{
  "n_kv_head": 5,
  "norm": "rmsnorm",
  "norm_eps": 1e-05,
  "attn_scale": 0.177,
  "weight_decay": 0.13
}
MLP neurons of a small language model. Each row is named by its layer, matrix (gate and up: input weights; down: output weights) and neuron, and shows model dimensions 0-159. Each number is 128 + 32 x the weight over its row's rms, rounded and kept within 0 to 255. Numbers have three digits each. A neuron's up and down rows have the sign that makes its largest values positive.
Before each neuron's rows, "fires on" lists the tokens most often at its 100 highest values on Wikipedia text that the model never trained on; "fires before" lists the tokens most often just after its 100 highest values on Wikipedia text that the model never trained on.

fires on: "\n", "ti", "\n  ", "ers", "inc"
fires before: "| ", "- ", "g", "ce "
L2.gate280:145137151141160156147140155141096105079117114117102160204146125114129159146101128129182070150156125142146164156118120120070154044145146122175146089106107120166131151119095115172142105076128138087119124109118121099156158084123174070121077122110176110108144129093146125086105135110100081186130081170114122169126128073202111124202104136105128087143165126193147160108163100139124189095080119094132134108093086081130106038070118139137134118124124149096107071162159142211155133070082123
L2.up280:151102093132174186171119130131174165143112096187127112125084112110160133128128087119120151158104102105123122162158128156092207061121096164110110098050193120114134189118175124141173140117148127062133114183111144163164125097173130111134102181118094128135097162185133065100127118135139124182162117184095155097144087113145114144174057129111154147141138200094102132108149105132124115125098147097059133099147165135059167153100101049104112066125102116178133098132142129150147112184152139
L2.down280:119157133111147070127143103149132156084131100098144105134122148100064114180105096152082087119141132147133250136145061112115111182182101162166092127105080125162164089143048123122128078134161176098131100180122132071138153142118158106150125157131180141150144135177181137104086112114126174117114080141195045121172120119161151122103130110122074097139149098164126101123119145068141161106132116113129077148089057157159099124163176122167113126124140129122140083155172107141178153097083131

fires on: "3", "2", "5", "7", "8", "1"
fires before: ", ", ". ", ".", "\n\n"
L3.gate226:107135091128140132204097123116141102128151131112135111116143157182187167133130121112171107082061163123105152116182153108171199143114196162121108186199114131143140143171115127139021141177148100131169183112119142126095092124122138109126135109105115103079142107162087101158088090191101129134167162140114137124136141127133131176118151151175080099156024126178117109155069076160122106130099088101140111104157119152100151144120097065084141094127092160085136165129077099098124122117135086
L3.up226:136093097191089134164189117185171089143148151089119137118145085112101191139129101075141131135116149163162183132164133132113101176138136117113145067140135078083121078115104142121145153057101090169078161108075121147128073122110164155076121155104163135132177136089121159152205071115183110162079159160113106107165094124171141149101098134142142167154118129110091101142145164095133094128107094108168141132114147130058111131093105169107069090185120154052124120153137113106123121194105066
L3.down226:120169112160108167142097056120123137129089151154102061106113112139175100146127167117115124107071121096110166090159157125046079050048114097183161159164111177136118171104133107110070177120145125145123171127115110108087108162097107111187200113126115121111156148116097126121154119162089144117111166102154152081118113102097125123121165114154121114121105125145143167177109073170115120103128157151133188173193092112115173128162122140156120113176119143142127183147107135120026126088078184

fires on: "pro", "Pro"
fires before: "gr", "jec", "vid", "pos"
L3.gate50:130080141094158177158129105155081122103182105116182153086111096144104210070170125148188125126062170123165130102146115148203095147203103104172160088142175139124111095171171116123121098109120155099156081113125116154130115100131119149120099105177173121165158154147144133053113189151123071091111143170135147148119171107179086127117146125107103138107143079102118169037064099159119128122120088126081098160124122120170135132108162127147078128160138135072166137099165159104117116113184105
L3.up50:127083144111156118069141109101170102081163151074166155154109101184138149111147118131099161156135103163180138130147197167087131087135200149135118115109113142138170100145101081136126119151170171081069127112101115175148116163134169131118087056131157108042099119057067121166113193131074099098122112128123183095123101070099148099114141113120120159106081138161164128142083139142149115101141125154151091091085133132151106121136112148130165077161100104143151189066102106085085203127127104
L3.down50:115169098097108153136140088149088086143200140140197154113136089087083097115119154149140098160128126107118211096130097086129129138103126094087019130191111130094112082123167177188135129079106064146111119106075133114060119082160149138151081124156129103109165148137168158114133124090127100135063128105112097099120129105101112140091181101047120146165137088103098134101112118099162148156073108127165125113121114083061130166068130113135086085112140103115087145126138142106117193132163142

fires on: "\n", "\n  ", "2 "
fires before: "- ", "L", "| "
L3.gate321:133141164112207138169181103122119134127097168109113105145143085138110100210126100137139146128134091126091146074104159102072108094140059046127164122070165119138119165135067101122079075139132154084108125111073101129148145063168140082097084151120179117129120137123117109148146135121117123189114086177139143176113047097120121080170087130105169109114104058095154167118102109112067127119112110079103178128149145081131136086147118141152089089136131178165103134060139135163116139123166159
L3.up321:107104153148131144082195101142077114156133046116132170141106186115121085132174175110121169075124080108145180133088092086126182185075078095064153156113123153089113136141057129132108149119091122120134133158098115140143161088167118124119111122086103137139093141109145169164102122160124134101079099078105148152125174126124153086138134125083123113127148064118135150139144153119083072075175129164180096133093066113151123140065164077128158179084102173133160159091140174153116166076081149
L3.down321:130099116157070118130114126163120097100184119132115116126123133113118189052115104117102169144144143119191178154152138178114179146161226131068108147160078155091090144139115145142165151149168109096112174093108070085138140223147073154100092114115135138131112213126155152102150071090121080054162141119140162047137155090129201128157168103158146131140160142112118132154133167093153137132101154141142147099104125193125114128137107147168111182127114120164167150096106154111143154138140106

fires on: "0"
fires before: ", ", "s", "–", ".", "s ", ")"
L2.gate35:065058098183178137114157078115115134099175074098097112121087102081168148152067149152115169110128103185114093080129152087123123093149163134139115142123092110115100126141071129163078137113080072220094211099149149120137161118122137147146092098087115144154083123144106085166109143075100129141111141124149127096135125122125139124158083125168122112139173130189163159193142132121127171089101068129140070109152144118117092099156165114080091109165119103153147121105124151164060192123075136
L2.up35:153097157135099132106046093104129136101177132130132094147069107092127082119075112148109112115192121151104134153122140109182149123130177119165139082186125138094138131139134082164130135069078185136215188112074139129114181154125111133079106141126097167120134130092105134108132066166145071130083126157087074106084171142155139126136114102105131133139133157169140089160099117068131143104085163123212106187131120098135134127126170095135091140079133104096051130027137129120153140148123150
L2.down35:065157121109055104173186152136090138121131120066143115099158169153101144148157186168091103124138108150118137108133147143114100154125099105100103151123116117129117127136102143086146103164165096094092108147135100121144086154123131167195136092101178109144142176117137124186127140061141187117160147127202201157139046120084099125103171141156093080181189119093122122100087091157110134135116095145102131060192156137098099115085119162124141161131118086154206131182106134106097144058103122

fires on: "es", "os"
fires before: ", ", ". ", "\n", "se", ".", "a"
L3.gate67:133114127199095140164131115196161128143082125153143176100116155141114129136146110145150062113146174151166128135160133095133138128124096102127139161111144133069100163074160103086109039112103180160213181173121129126122097100142083069089146155138097162137179149130115171126154110160135126137157083137111135146125139075150102135153121102128159186135110143100194136113107117127115101150035128107144215129162101130141110146158056095141199154106109146102078142216158115120142127091116100
L3.up67:120110195126144120136136088162166115151060114129125100134166124140062151109104130095151119116123111166100132148118141084150134129077081142109080076128092106094123120114206104165117137124098120088165135150158216108141053125141070145116116197133069096174129162133094121160146164147074127140071115144133164135103189091112178179154071099129123127127147134096142137070072163156121098113169096180148169134125120170165149145112118148110154194087093121166138074160129086152155075120156184
L3.down67:073099139125121126135141153102145175086145093145116113148108120127135155179069118095118194132089117105085096133066153124087142148078119185101112095116113151145160096157171111164118240139178081100096102107141165194145122119132131141123059117122118111155105142157161116128110145100158119102055147161123142072153157185108117109084148146173107116120086077159112119113125141092136142080141150090114066114100136099087157101130128124115076047130127078154190109048115143165134102181163142

fires on: "a", "y", "d", "h"
fires before: ", ", ". ", ".", "'", "ing "
L3.gate59:142109127145120151095173156112113119099158138135116144059181183144176080142116139136149091173075169113084143172155170081162189104116130136119130117088134099137166128145127160137162159105157157153146151165171173163144131180068162144055161187154111151107128139087135155125142099114127138183131072134152054141134156183079130148148125131135112193099134181111072098082078165124149088133134102109149118137125137112076086083104086129111122148158109089125098144188150160122041092055132140
L3.up59:130095209162140127155108097165136126132117154133183161144141144166168105151094100159129127144121178200159124105115188120133093151146109121115110101131185080144134116162067151099171137093145067109134081102151156074173140151115217103128146186155167090151195167164117123193104124145110123136146128165179161107148150115130120176101107080176090123147141116134108112126093179147094138195120125134095121100091086125130185079121144165058165142140168142160195150192111135132143097091142097
L3.down59:117151064159138116128120138121078119157137138159089120155114111118122225124153143107182106118099110084151137151175075127099073070136151123114119183102103174106103133138179117174120121177159202089112120146133108124066110168154126130116170102073057187136135120104141158104145077109144171088113132152149134089135123172120137143168174113109128131148114103128148095103144144140057104122119121113185135198117171181120156123098139095177097146157060159137100047105080104180100116083107171

fires on: "\n", "\n  "
fires before: "- "
L2.gate338:140079094130144164156160090116135176108148108126145111170154112071143118094123118121151069092142116099138138085097152125123174140151130123146174134116066136112092152146091159212168108142111174098042157142104110148175168133115157142120094057108154093151134085127163111127072160075068134164135138191102124092183133107120150083208113090111154116156160125113115156158119158146145128110151112073145131092080079140147133195084098102164148126140140178155188150080091171168083129155120176
L2.up338:113146158173101167106102096076139068143148125125089193128148112136175108115078159145194121144101110108058091157171101122109100143089116100147150115068187138129176136104149126098169109161128142165125138102075168137144111079148128077074083165119053146094180121162151105109153117086129129143129111106049149161121135178112106141169103106183075093133115121063150171133088075154119112130089120126159111075124117135086119146097143168089173224111116115125127112138098139183138109153166161
L2.down338:142048090109124162137170107142119177121178111107144109143124128100125093139178078127138099139188122157129201093141149156126176122141100103136187152125078157129064108161054126155134143124136173104059127118122075136150169143099131138114126057118159073160098112158162139149117063133087155166127104159132134081142138087150162063127120136108113123130161125148091122129150149137132140114127126122055144124030070106183123164155137104176081089117181180157145133110130121182083181152106166

fires on: "1", "2", "3", "==", "7", "ed"
fires before: ", ", ". ", "–", ": ", ") ", "\n"
L2.gate225:095119161141109107181079095111193093152177142143140080134179117135198120132118114078069195170115134163135182150112179106131110125145125040138137173107124072148123116136128105126145161027115117120143117056147184115116087113099130123146109127124146091105121136145147179101135105147133119169128089095172147152102143151039123140089150102106106108131100120143172098079124172175082117146123154147135113138074147121066207112128154084142131113168110179126135094142146069106095162122169111
L2.up225:138166095164115113102142131119140115116107082090179153177060094093123156105126110094158081158118088101074121096156166094112123148128062186092114164100152110148168158180107095134091153109107133096162150118134113137113111147152134178082146122119122085198100153110142052151149130149079085120082080120077134101055160098117111123138133154126095092150147146207101167133072109141114128124114115175117182161105103158130106178119142138111107134151142092060117195119107216161110136061111095
L2.down225:098131179087134089127078089110158079155145139160102095071186173096085145148090099171048181153110151186137105145124130164122125139175108074130153060154109115131094101084112130114110117108145135128129093058122148077117097103144144126147088143127143128075130116127150156084111132113149143128208140086139109121137143166097127109090134130148151144156149087095200119107191146123115127121102154055107096046129200091105199132118087119124105112158112143160142091165117090129115173126203154

fires on: "("
fires before: "−", "3", "0", "2", "1"
L2.gate434:137186162182088090134129133159105157157173175115141120109121123105096115180115167101087069121147105124063088152104143116141096111172140132172182152169194141056126166141140065158164111104107105105161140153127127168132156159172073090119132063151103096120108128189115119098156133137117132104077149111130137140103102104061156136142111156138112190141140084106133097109130104153168101122023143109178101147070121147136133108139099117124113156074066119052139140107155096105055171154121126
L2.up434:179147095160120116156077152127135124073066181141086224142165187127108141182075118094125113155136183126155129163092092149113127054067141128110117161061103104125177112097139087129135084156085098161121151105084121109134142128180138128111121120125141138100147189154173092100127095107127084183116155044094121154098099132124101121136114079121186131156069069118105157128141087088118107148105132104137143155124081149092166192099135136129113120137141114117094081110134170129109097202169148
L2.down434:135102158107144166111146095109122157216179073179146072117075090119129090083108187175118099086151060147084130133123073122182210162187166168139176142150136139110096124129121099174152117086144177135113165130113125160132169171086103114105070093161076117141122100145102111102144106123127117077091127156127128101139169072128160167143138152131159138137181116139144057129122185160141142059102119098142091098078142140181092125172114090081109110102136098103102128107118101126095130084139134

fires on: "(", "_{", "; ", "^{", "{"
fires before: "i", "−", "2", "1", "3", "0"
L2.gate104:205132117159094090172077081195149139126082117128072115197156137101074124177100106141122102122183159105096118124131131146177137138118128121146143159216086098130140166166143090151132128121144062127150164101119061081088084168155149120161152130120157124151128153173175141031153138120142089118147141133144125167133085052198098131141091112133154137074181084116116100135152111132141132116084178128154151188162136106119147161128096117108084069107129118073136140132138130085169109147152143
L2.up104:165166107159087127219103157164101122125098198123167152130183156119102159154113130148137085144155127193107140155130114147076114147069118094094154161171139134106166141173083110140087134179109052134148152082092112110145159138173080153150168120188167128129158142161115147153147177164123136215156133108107085138159111077125113065144116137211116156128123121067103133127129078113183124171116131144082094134135081076134144169097169148124103116138121103087095129122145095061128102155102109
L2.down104:087068180048150169108106090115082143138183090144127064149079077155137073081132167145125090106156101103094122159166082085156160122143141166176156122165154077119106116073099108176180141115150207119146077173120155153111119142133143103119094092133091153133107072143127105096124098164153096127110087116137129130153164099141210134113151195074139154111134142138123119131109165120153177066104130125135112164115159158149102142179111079105083152112150114132101106143156151124145218101162149

fires on: "\n", "fi"
fires before: "| ", "\"", "- ", "Bar"
L2.gate291:139135092088151127096096132161140118114113159145087134146165151117116142167116084190183115108117214065143131134121085174126101124088138086131145169107090168081133140060141110144200081132135121165099073091043180112170190088139115098109152137123109126083097139163141099125151107134129096129173148164061142108133151135110118124227135098125141117150129139106131149164067180191117113195134067138118164142106125168112157190148159131137170133134141164153087111110154152118134144139183095
L2.up291:128136098151116073143128146085091076119137166145086126137119163074153054129125070158148117113085149053161098120101108128111091177091132129102165130072105084113113141125152132127135145082134092125118089064079127124168094083136123105067149177095120127125138154122137100148115158104137168178098144163116180164108131030160100150116131116126119120176134113103216104140135190159073103170097137056108112058109095200085151168099144117128129109149144121134111118120117116105111102173168069
L2.down291:141088152121127136126077128147161102139130086163131139125162147141089101079116160066108100143131058200117170135150125132133173098125066113148146132112087176188123151143117120160132120145114120123104141153141125094173178142111106183124087105121105095172116118151151141127097103179096068159094128149154104095180102162113140190142111118047135096090128111127082184135118174137104124063143032158097138201065171142168114127101153144165137154070130160122174096146150148099098161117107203

fires on: "'", "|---|---|---|---"
fires before: "s ", "|", "|---", "|---|---|---|---", "|---|---"
L2.gate414:094148117168107121112182131138176107131217066117135165096115107117090105170139140158099098158112145155102120128138159131123073112123110148139133128132138047089138121160051053148118139111139122121118079080108134132217187177130119171139156060135165137178196104104093090183095183146105194071088161165145113121111178105124132071142127132155170133122173137164097133136152182161104171114091171107108113137091148096092104098092111174124156120123172116148142134107139145119174148101117106
L2.up414:109136144131123177066150128141196128152060076056132120147138119118121165137167119129155125163143154092102103147126171104113107144136140117143101161148108078124127200109095143104153081089078108088145071119120120154131111148149134150133124125102136194178065097098105166138112174114147167084157198148147087108145126145137130126148119132081226108094087087137155128180145155077093145112159109117096172156118084088095117098156152212157099079117161140162161098065140118179154183162117112
L2.down414:158097111079170121108112109124059121118162197120111103127120125191113126110059126122117181109145077112157147143114111191136152131127121133074152130097173144084136089126128129150125172137112125135146128155141156110115144116132125123095102119099094108072095114149133088094132097110079105096133054067099181146122078107116137136140116121159070145159191162138170130103094119142178072181105100162145072061139128163144127131176134171157180208149067091106143177171067138069109083081147134

fires on: "\n"
fires before: "- "
L3.gate434:225096074175183151178165070122067182136125147168124091145156132140161081118155129090185157122172117165092148073179121134126177113145166129141165141099115161098121119210140097100105102112124155123058154094101134197184123132108142077134082098135130083127120156130181166131135130152121154147129136131126125101129158097096122094155153199147130175137111120124117134179104131105116111100084168115147111088106081138160121103075154113119134169115167194106120134109129155094048169143147171
L3.up434:131156130167128148184167138069146123098178157099122152111116120099177139194136147181113110150114129138147100095143137145101120125089125082149143145104139079109143178156156110152158088117082122159075166061070124169103121121149147070114108123093108157144148125152110120100113138083119109125125126105108203216147092163089131120167158093217144155179116082030129124165080093111109130134094115073130163083157149074059156171111086136112103127155077139106146138086128129166150132120170096
L3.down434:212110084135176155135130066162083116123110104196117111092133146193180157142159096086166166089128088124127104117134130152137179124137111143131161122139111164091095055211171104077094146143163153098097153106099119167148103166093113130116120088155129075125072146119192142124159063158097186096119186151190132073099176111116186105128125165100108162140164083121118104187168119141115122130134175120158138132137115118155112152097170142150165143143133165118148095086123157131121161117125199

fires on: "\n", "ack ", "\n  "
fires before: "- ", "| ", "to "
L2.gate29:128155133166113110096115090121106131148148101128093109168094144111085165143183122121119174175130083109077179154128141111097172104120175134125150133125194144117114118173091120098144099159118174062149144109084097174122109097173156131131098139114154196116148097151090025083134057133150134114184120136164122113171090126129105126151087151081118129164127152124150195114107084137070186174138108060094139151074106137097089167220128138124118126101129164160134112116088203127119128118076144
L2.up29:184128104139093126096077101151127139129132113204191130132161191179125120122166144171152077151133117144178113132161172105095138151135145068119138122157109096138114121122132129140120114076104129136135121161095172113191113158158087077100123101178125088124107195069139105137110130107129122082118137125036136116064119107147104179172090132146144187112102123120105186138176140125113171164108080079170141095090104138172131102090125133189133209091092160170110160086177167156102153156130175
L2.down29:130100128091099142131085143117069168129125069093089045173057078102143098113142156123141140119132116158032187163068058138112134100151129145148077161107162100095179113140119117104110136175159148113139147160169079150039131129105187142118075141097140160095126106153176095103162133171137129169157110113140147145143134153107169105095162161168111127152143126120081134159086071109150125084099171177112168134134144118110073093140176098134103125126100072114161096152120104104153144141157074

fires on: "0", "4", "5", "9", "8", "3"
fires before: ", ", ". ", ".", "–", "s", "s "
L2.gate203:083135153163178082206194122064124073155147165139113105132130136103205095134190113103064122119136123132101136135137187084099109154111096108108123180158115127123140145159131141184128171129146106143124154060143109136157084182081138130140128168110148155146140120121096086174118230103153124124089112095156108134134130152081159101147121118095121144169084153123141144106145155149174143138104132101168106072081154117107124124156140127125134134181075178122160181128109009112080132110129157
L2.up203:142114153148068152117099092144129145066098090130145178143139119084159188098111099098122100095140076146105164155158181078129090119158078143203131129156188075066210126129129144155101117131219108114106164152103176140081140153107151154114157127110137136116106157071124136146134158112141181113112149109147118091142116115187120087071140146147096089099117113158116100133117162055128122136093155119159114149114094102172058134102097128133100104149147146106085084161109105127026116168178123
L2.down203:067176135142133147125093149138154101184196183105117072115128145145148065141143118146117154161110161112103143163139141155084151133091151138053105135129092142128063122158121111136112112116092137163155142099211057114168133123129108119143101149159098127122119148162106183133142084107133068162172049118107147149088131181117142144199134131126112122185108125152138148142128071194110091088115042135125136108104160122068191121161112098068160159131086121185174182116120159105104133126154120

fires on: "y", "ay", "ary", "ater", "ty", "duc"
fires before: ", ", ". ", "ed ", "ing ", "w", "er "
L3.gate444:186078075174100083163095122108129132157140160128148151177126126154144039109125092070102087118087118151108087127091142108157106089175120147071110154126144132172135133134090182139132114138171128153161113101156085130121147128157091163121146190113072187142164121169126103153108136201091158125143151191148147124141053122155110131110122090105122201165116180064172138111120088193134112207123198073107140145115084085127123108093128101118108150129151106117124142137179183102142114140109146
L3.up444:128136100173168139080079175140088055134125150158139132156096184119129159135107129110180111179131140103148150143115176114157130157149107177128192175072154113120152070087162141152187105098133131226142196155138109068102128167127147134169152132103108124159104163114125129121134101196149130151163111111177125211119124099071133164122096130182148183128113054133207129131173132143130126158143113090107119102118114134136092106133167091137136145121104154035117115155156158101138121182115118
L3.down444:160156119119115145117132142126158171093132076101124126180138080160120149165185109136127208091087145116071156077095102164033103114134095102132118083153093136117140188176167127128131097132159152112086074146152113123091106138135123085147134100179113100155156097131129106157096141079083141082138118137103135113114132138217160071134137098095112168145138176157105069139137160198076149132101150159193149181110154187110168121162161104122133072162117140170120146138096099198151136104088141

fires on: "\n\n", "\n"
fires before: "==", "In ", "===", "The ", "== ", "| "
L3.gate399:129127113193150170153074088113128184083131167124159146130180168111160108212120101127096095117093151108141163120181115156122093093094157117177108111118082175154083182135146106109114149130125058142078143106092183080140198137109092065118137111112062110088165121140092136118134165110123104136142143152145095163123157109143083122185143203158163141160070093170084113133079119113142142145108102082091117132209136091111112110095138121133193163126085085110104166110113161102097132150145100
L3.up399:071118118132076156133120153080152144092182153152121070137085175124129082137170173136105105134111161153155134176134109148142076137088119184187185092152073120075145113156139130192107107121105072120101133126147160070185144158117092173096133106106086113108176160122077160159114155104101146149135164148159151097125155115195152154146129157124129145173151137177089030179112172111115148113157108055108102125176119110118123128128059117112161098110099092119174126157126137080114144060114151
L3.down399:110121143115114109053121149107136117135114133127136105138081131127165097095109216089127109117098141120175176124103114138124077149095139143118173162094078084045143119158120177188124080097137165118134074178129136125181157158145110183138156144125128093154122166096141196189111151191076114136102131145142151114123143121171160195147128098066141171122144167160098111210127157157111146038158137138083135118099129148150182164102051135167119073125125132111151109137157163123148093101105120

fires on: "fi", "\n  ", "\n"
fires before: "eld ", "eld", "ed ", "| ", "f", "L"
L2.gate174:155155145060165135101087127120169184114111159104114160115153103143128091150132079130149119088064136163126132120161132148081159093127165086123131099111143143134100138126129086138096135099141200104103184199103093159125152078152208105143133109123189137088126119127148129115141073106115140130151093174132105133164104091152095124196105067133165109131092138142139187119138080066077069182093176107068197155059158135097133133116097142120124133107131139127114043131133172173167161153117104
L2.up174:173155063079131133096097130108139201116152092134139108144135058139102074129121124134125153179184091124108153102118123122093188089117117107110164128073177067110121141154110089186154142148161199066125114146139128115137173124220131109075122101125125173107106114169157117078094109061096148156148068160060149157131103122161130132112162095137102120160135139137132181120153092165121073152126185093082154176058144106172113121119126121115090136113134135132102121123083196151104171137118160
L2.down174:131133104139070107138106128096086170152145119147091090155127094115135156167136141171161077176162150154111200082100080127094131104094137158157144126118168105104117105129119120144132113208121167078113068150098161118080086155159126130068087134131139118170089114195119084123074103112130094104133071106140113127094155124135142130083194206142085118163144146111126043167113125140218152122154144157102121163096169112181140123133175143156090198131122115128106162169148126140080173135121184

fires on: "|"
fires before: "\n", "\n\n"
L3.gate435:185144154154223088141088100134107172127150122100162101132114100126146131146104103091104137130110140170161068165144097102098115170065097165090165134142141149058113172063180114043092125135140079192115080129135132148120128174105122119126131122130134094109111120052109126098173135134157106106094135074155100124149157149130107084070136129081166154129107123118125142145144112100138116154103127087138151079180185191110140198081178147156171121163121053091124094147144134094141131148180146
L3.up435:123141157132091176093107085165108162065128151135042124092144107147101082126119167131141197085124140113118122133119125234159151117064134179120154151075158147080156069129135098178118115171101192075105113106137147150115211088157117123123101130196113182081084178091097122167121125117118106078139143136129114157093176168096125135127142156118197168178143097091126108143112087140118120098139113156148090152181109111089133152096163108129116132181097087127099110148126149098166101123162142
L3.down435:106148050126121161190192087104202158089085103151121100106142173132219080153159150107178101128125131138060141112158154094133160144117122131100124120093153114178161201086121087094118153059071174187108114137119113174042119106144137102149149081162122110089097133105160086126166155132063094141097096167161126178120151166144172105129098134147103116132139114118116117128097107172127153154117128156151124115112151168128122140116140104119142128097141170151106154112111113194129142187119050

fires on: "\n\n"
fires before: "= ", "===", "==", "=== ", "== ", "- "
L2.gate98:147103130137087148111107130107143134131120165150144185144051148169135160199114108149088129138117170100154113124130104183124097144120184132122112160132105161099121129087153124068100132145111076117130098162090135127083132097214118067132105091145066087135143146125113066041180120129137101122134096165078109168179099109145113145187136155114081117147106137142136124180100112145089164144085102081091171101169114150093180160162112114147139114125154160112068121054158144082166125153214116
L2.up98:144076140115136118099070145103127132111087141095066120124166086093180135108121120124143097096076180089064222140141125189099081129129144155153095149135092098096114193166046167126088126119114115165098116178109117099179124169148162082138146124155121068147119098080182105135121178145088079093101148168108124146162147078144112113151164144122121127158137135156109133144163151118104091112096108194097162157128126150115107103097082088171123121164084100151136175175124163054105163139079146
L2.down98:144109111140181128103140171105150108151105154124168090158090152151171129070159129087119172132072175145108129140157106142068105126107157111128118150070101108080135146153197189114063110157103137098131145188114116151104157116192165151144174122135104153146134126077135116145164152129122139153116105148077143087093148181181150143104086136071075126124128184197106123114139143095106210164160159103146141125177130166163129178086040073171125072147116140083117098107154122079106150117098142

fires on: "9", "8", "7", "ment", "ment "
fires before: ", ", ". ", ".", "s", "\n", ": "
L2.gate107:155110163112075131135204109121096178155171085167092093104134132098179109080151115109121110150091127136091137110097173151089193075160126071195103106114087108103103120152092136149173153091160094149183152157147143137118106156139103118191174176160143135121103161108178148160072152091141130111146157202101091073172120055068110142152104093172136149142125146117097169086192083153158131110098131113102129130096111106148150128143094195131149134104093118105202096130172140113107104148109136
L2.up107:146197137193163121155112152096081130100109116127086174210081098105148124150131151120122165137093060100039131157088160056178153082180134144095170102081127155170124183169122125141117163105111142097076114169147161096131155125162165102108113088100101121137114127164098141107152136128167116116128161156140104136119100102127103169167204153136107138116129176152148128060142078111129097114148104140136124163100133143088089110140160114054090120095139158135102089114052099183106088125116075
L2.down107:106097126071074142095169130127154140198151115127182075088141117109133162119087094141131115121126160142195128105147105192089134157094174204151102183163153115139162083093097108097129106138168083127147111057126137199106093083113101127154168129155120144154183104133097098120116113119102100103139126125116127105098142152142148062088033094123080117147106064119126159196109149156139188162101122087113153103140122118145155165089141131146109095135147056096150143145185156119143198133127164

fires on: ","
fires before: "000 ", "00", "7", "4", "3", "0"
L3.gate150:178154129151106087179130129108163127104115136097113205090141080127140121191122097183096101130163132142140168135132130106130120105202108113097153155165139108150110141124120097133137163079151164172175146162106166166116080156159190113114131175131090163168113151130073117071144144159176111123101101143163108131081108119150118159153187175161199140203091098084159080148086151113158173204069150162156146132107204093099128138116114133119161138124146135107166094118150091117172084105141068
L3.up150:166091113138174125149100105179066141104153111147179158148150163071106142150110098161180124140141129118198144145144096161071143117139108174160122086019095100106166096153114095158168141098199097168065128120112131133149182138120153162121108102152116122123143102116162126132150091154131163176127121143140189109067083116138071128099132114052136106134090101123161099140131091101109137109095192155180118104119156116146101168128103140139145088145131142134040196122175147070152126170124155
L3.down150:152131092102106069193150139161154123126105127141128196131147125143131099161131111142086134117160158094137164130160148153046137076144130120127130160116121133136115106140170096188150212078151176152136189152103185136130140152176168159086138156151146142113095141121096130079180159121195114129115135093055099204114118144152149162160171141132188132176089096074124150147107124142174212113121134116145152104104134077068131111160121116127171109121140125115143099078172113141214106159178123

fires on: "F ", "W ", "ia ", "D ", "N ", "S "
fires before: "| ", "W"
L2.gate172:191085095121181132133112109099138100141114165134121119112166144128084148214101152122071195119156128083141124107139161118178129142101129133071146115113128151126116142074102193109141089161120097087207166135119187177144132095116111157182105138153092162119116178133128203061141085147180127138130153088111183158058100144154126106097090110113118158082187140091153067148157147110114085140136155055092153089163172108165142101121117145151149103167089146116110071093167110142113105123121131
L2.up172:118156177154152117112194160108155130091126135098140119184136103151113190146139137127128110171124128146185128112150119059116076145164066139098132132156111062111121150107084152103103092130142101110137096100141082160143055206064134165132159136159158096191104143148154086081154232115149135117084137118105129121152172100078116125154140134119088053119188148141117144096114124100164186153108093177072166176128073108112083124117160110110160077140162130100156140101113098149123095103098131
L2.down172:062163120148098158148112124137153126134106120139118161105119125114195071131117118123101124074114143184076145096091118149108178130145198145153110151075122165111159092118164132136147166100071134163110121132095142156119160053150157076182081112123189192114186098139150175187103115226150076113159157151163105161080073185153121087124136101134140157101092184111132132147163154161120147117145119157149132074128170135137137189112126133118108164139095177115092154185137171125130139181154140